config.toml
tie_word_embeddings = true
optimizer = "muon_variant"
schedule = "wsd"
batch_tokens = 131072
MLP neurons of a small language model. Each row is named by its layer, matrix (down: output weights) and neuron, and shows model dimensions 208-335. Each number is 128 + 24 x the weight over its row's rms, rounded and kept within 0 to 255.
After each neuron's rows, "raises" lists the tokens whose logits its output raises most directly, leaving later layers aside.

L8.down2849 [117 116 133 162 136 155 148 115  93 153 136 105 161 189 127 168 111 166 124 135 142 107 153 132  93 128 118 120  96 165 147 115 110 142 123 142  89 144 142 151 129 155 137 123 173 171 143  94 100 139 126 128 165 101 158 197 132 109 116 137 133 172 108 134 110 166 163 165 127 129  97 150 124 149 163 130 103 103 105 167 113 105 124  56 115 127  89 117 137 161 114 135 109 124 126 139 113 154 123  97 124  85 112 155 163 139 128 165  96 157 121 150 105 134 137 137  98 133 108 151 164 111  96 110 178  88  94 112]
raises: "ed.", "ed,", ",", "..", "ing."

L8.down3266 [139 112 159 162 104 121  89 128 121 133 113 124 172 163 118 114 141 103 119 117 118 143 104 149 119 145 134 160 103 124 144 140 131 152 125 142 103 155 106 138 132 137 112 136 152 149 105 115 143 133 112  92 125 145 167 136 104 141 130  94 138 105 118 134 128 159 131 131 161 145 128 122 137 159 153 155 132  65 100 104 127 114 107  96 127 100 125 153 109 166 156 127 115 116  98 124 153 126 109 119 123 113 124  99 165 141 165 119 126 143 132 116 111 148 160 135 119  95 172 142 153  98 123 109 134 154 117 101]
raises: "ed.", " them,", " them", "ed,", "er"

L8.down850 [ 84  89 103 110 120 121 163 100 154 176 121  69 111 133 121 156 114 154 127 162 113 131 167 114 130 103 109 121 144 164 132 149 139 109  81 142 151 115 135 124 128 102 130 118 148 148 140  94 171 105 143  82 115  89 128 143 138  98 156 114 140 154 105 120 114  88 125 112 142 107  80 140  98 131  75 145 123 125 155 135 108 100 102 134 122 115 106 129 119 133 130 120 117 123 140 145 140  93 134 152 147 121  87 120 119 175 103 113 172 130 144 115 116 106 153 158 144 140  97  96 163 152 120 120 116 113 125 191]
raises: " election", " election,", " Senate", " Assembly", " votes"

L8.down2924 [178 104 160 150 131  98  83 110 107  98 128 155 144  95 153 116 105 149 145 122 147 116 131 125 166 136 106 131 186  93 146 132  70 112 137 133 105 148 120 114  90 142 176 134 135  81 108 103 122  90 109 133  99 112 162 114 125 103 156 113  84  87 163 109 147 127 151 108 109 118 156 137 141 173 140  90 114 134 148 126 131 100 108 145 116 108 163 123 117 111 117 116  91 146 111 121 118 151 139 127 142 121  71 136 132 158 123 106  88  95 130 131 121  89 161 149 197  99 146 109 128 137 120 140 136 119 137 118]
raises: " however,", " but", " however", " though", " although"

L8.down103 [148 118 139  93 140  83 138  78 161 105 120 113 111 148 139 125 131 145 136 137 119 135 141 127 119 120 123 134 146 145 132 143 112  92 125 115  88 139 123 117 125 143  86  96 120 163  86 113  88 154 105 159 148  93  88  91 117  90 128 133 105 165 127 102 127 127 152  70 153 106 100 149 160 143 153 110 107 127  93  86 126 138  91 139 106 130 191  91 164 123 136 101 170 132 140 109 136 127 131 109 128 123 140 169 107 134 109 126  99 181 136  96 147 139 102 119 146 165 100 113 110 129 143 128  95 108 131 140]
raises: " origin", "ring", " same", " times", " value"

L8.down1417 [116 162 130 131 122 132 162 142 133 123 107 115 112 107 164 107  98 114 156 135  93 167 137 150 168 136 131 121 121 132 123 122 164 145 129 154  69 114 154 139 103 130  79 102 178 125 114 132 171 121 142 141 138  89 135 114  43 124 128 152  97 138 124  89 128  87  85 154 130 133 144 144 128 128 103 126 117 133 133 111 129  91 145 150 131 164 119 114 125 149 147 143 161 117 142 122 110 116 128 125 117 164 126 152 162  80  87  76 115 132 109 101 127 107  71 148 162 113 152 141  52 109 168 129 127  99 154 112]
raises: "000", "500", "300", " £", "100"

L8.down2736 [119  77 164 139 112 107  89 148 125 134 160 121 123 130 121 154  88 104 134 104 124 111 129 124 154 121 131 131 127  93 134 104 145 129 127  99 128 137 156 119 115 126 115 176 135 104 132 124 132 131 118 154  83 166 125 121 137 142 130  85  74 125 148 128 126 116 116 142 122 135 168 142 140 136 100 129 146  86 132 152 135 109 151 146 122 135 100 120 141 138 166 145  70 111 166 155 119 140 125 115  96 147 119 126  98 120 161 190 109 106 169 131 144  55 105 112 158  67 131 128 137 116 105 137 124 126 158 118]
raises: "ost", "ole", "orth", "ath", "rog"

L8.down1835 [145 115  95 110 127 152 131 144 115 137 106 168 149 124 114 132  86 141  99 141 141 145 127 111 159 121 113 145 107 121  96  97 125 118 117 114 116 111  86 164 130 130 142 154  95 125 152 147 127 139 136 111 112 138 124  97 165 118  98  95 140 120  86 159 175 146 136 128 129  72 114 152 140 149 163  71 148 110 143 105 150 155 156 144  93 177 127 145 170 127 112  91 146 129 110 144 100 141 127 117  77 131 123 156 131 161 150 151 115 136 116 116 125 109 146 117  93  96  79 102 109 126  77 121  97 134 135 123]
raises: " as", " As", " name:", " known", " itself"

L8.down2854 [108 108 122 135 161 124 132  76 133 113 145 106  85 122 123 174 146 125 138  91 116 120 127 191 131 117 115 134 108 109 154 135 143 148 141 130 117 130  85 129 107 110 108 129 118 136 144 109 111 144 175 112 157 157 118 142 170 171 121 190 147 147 140 144 135  91 171 161 107 143  87 155 112  89 104 116 110 114 140 120 121 115 136 159 161  95 140 168 146  96 123 124 144 107 113 155 137 110 130 110 142 117 139 125  94 129 100 147 107 100 130 139 139 145 105 134 168 156  71 125 116 107 109 110 112 116 137 123]
raises: " questions", "ms", " levels", " sites", "hr"

L8.down1716 [128 115 156 118 131 101 150 115 169 152  87 100 145 150 135 142  92 163 152 142 113 147 110 133 155 147 164 118 113 130 116 128 117 133 117  96 119  76 107 143 120 127 100 133 132 148 163  90 115 118 116 120 107 155 156 140  96 104 122  86 102 141 132 119 113 114 144 147  79 122 120 102 131 131  89 119 162  96  86 126 150  94  90  88 153 189  98 118 111 110 126 127 140 150 117 133 142 136 140 146 100  96 165 161 117 168 128 162 130 146 133  83 135 108 119 104  87 134 138 143  85 135 124 135  89 197 125 112]
raises: " any", " kind", " that", "cha", " all"

L8.down433 [136 122  94 164 126 119 104 105  92 158 119 127 127 104 109 112 117 145 114 110 126 170 143 120 155 120 118 135 137 119 187 155 143 133 141 139  90 118 148 131 117 100 135 123 160 119 105 122 134 115 173 129 135 103 151 147 122 123  98 119 102 150 140 168  91 197 119 131 147 176 102 106 127 155 158 160  86 136 125 126 139 125  89 130 149 150 126 119 139 138  95  55 115 151 137 122 110 125 110 159 157 143 109 140 110 144 117 161 134 149 116 121 159 135 130 156 127 132 102 114 155 125 121 140 109 117 145 169]
raises: "ements", "er", "ing\"", "ing:", "anc"

L8.down501 [150 135 162 125 102 172 172 161 130 122 103 119  81 117 135 154 132  97 164 113 126 105 129 139 145 111 144 131 123 142 142 127  81 171 144  92 140 136 146 130 106 129 136 112 176 157 135  81 116 133 101 139 104 109 109 116 147 131 106 120 122 139 150 154 130 130 125 124 142 148  92 106 121  97  94 117 130 118 121 142 113 156 156 190 105 144 138 139 151 144 172 149 121  98 109 147 111 127  96 134 158  99 153 139 105 118  96 171 164 132 154 101 109  98 108 123 136  92 164 152 111 122 136 100 135 132 136 166]
raises: " time.", " time,", " time", " times", " Year"

L8.down3372 [143 172  95 139 149 117 153 139 155  98 132 102 153 122 133 133 139 136 128 135 120 132 128  99 107 134 123  80  97 109 157  90 147 113 180 137 115 141 123 143 182 103 130 115 136 115 108 116 140 134 163 141 119 147 148 150 115 114 130 167 144 104 100 139 113 141 111 111 151 118 201 177 125 112 124 128 101 133 113 164 104 103  47 131  97 126 109 135 124 154 150 151 131  89 127 124 148  99  95  94  99 117 129 118 122 106 136 143 124 102 157  65 102 124 166 152 112  89 128 123  93 148 154 142 112 149 122 162]
raises: " area,", " area.", " areas,", " City,", " area"

L8.down483 [133 128 130 101 131 170 138 145 133 101 146  85 140 120 152  69 112 111 118 148 109 144 144 116 111  78 111 140  74 114 111 111 163 100 134  81 120 108 118 109 132 132 131 126 128 158 109 129 163 138 144 118 122 139 156 103 131 134 141 106 138 120  96 132 165 148 120 122 136  80 127 141 101 134 125  98 146 120 160 147  99 119 154 154 123 200 129 115 149  75 153 108 107 154 111 164 124 154 125 162 123 169  67 103 111 146 172 159 134 151  93 118 103 141 132 114 124 155  97 150 102  82  97 145 110 116 161 157]
raises: " as", " role", " alongside", " dress", " As"

L8.down3122 [156 142 109 139 110 148  99 176  91 161 194 156 118  95 101 130  98 164 125  98 119 167 137 119 157 139 139 119 131 130 154 109 167 144  69 123 111 129 146 116 113 127 164 137 136 116 117 159 144 115 141 128 136  90 127 126 144 108 140 115  79 127 127 134  96 138 107 132 160 138 201  95 116 170 154 113 137 159 127 112 144 122 123 114 134 126 124  74 145 152 117 114  78 135 166 152 166 137 156  82 132 157 121 135 121 141  97 138  83 141 138 108  92  76 139 150 108 119 102 107  86 120  96 145 131 127 141 149]
raises: "back", " upon", " on", "off", "aux"

L8.down2206 [140  78 133 117  70 130  92 147 124 159 145 179 111  94 128  83 104 156 131 154 118 127  79 103 170 141 130 160 119 130 178  93 132 122 161 119 104 123 118 113 111 106 162  98  96 119 138 165 138 128 123 145 102 133 160 132  92  95  83 117 114 137 109 133 175 149 122 140 121 129 151 132 148 114  91 174 112 142 134 118 122 122 162  99 137 100 152 130 141 112 143 131 149 146 123 149 127 110 130 106 121 124 128  97 124 124 137 130 141 130 127 134 107 131 122 157 154  87 116 114 112  83  91 111 143 140  97 168]
raises: "by", "head", "as", "go", "win"

L8.down1195 [120 123 135 100  79 109 160  87 123 114 107 160 111 101 121 167 151 139 115  92 166 149 138 104 104 111  96  86 110 134 147 145 134 117 145 150 106 100 143 127 141 121 143 119 108  89 121 128 118 108 141 130 116 173 101  95 109 122 142 127  92 189 132 132 131  94 107  94 168 128  96 128 136 134 152 157 154  97 130 154 123 147 153  89 182  84 108  86 106 155  91 168 118  96 116 127 103 129 140 168 118 124 144 180 144 142 138 157 131 128 149 137 160 133 126 100 151 108 132 119 154 126 126 117 136 135 112 136]
raises: "lers", "ols", "ll", "lock", "ice,"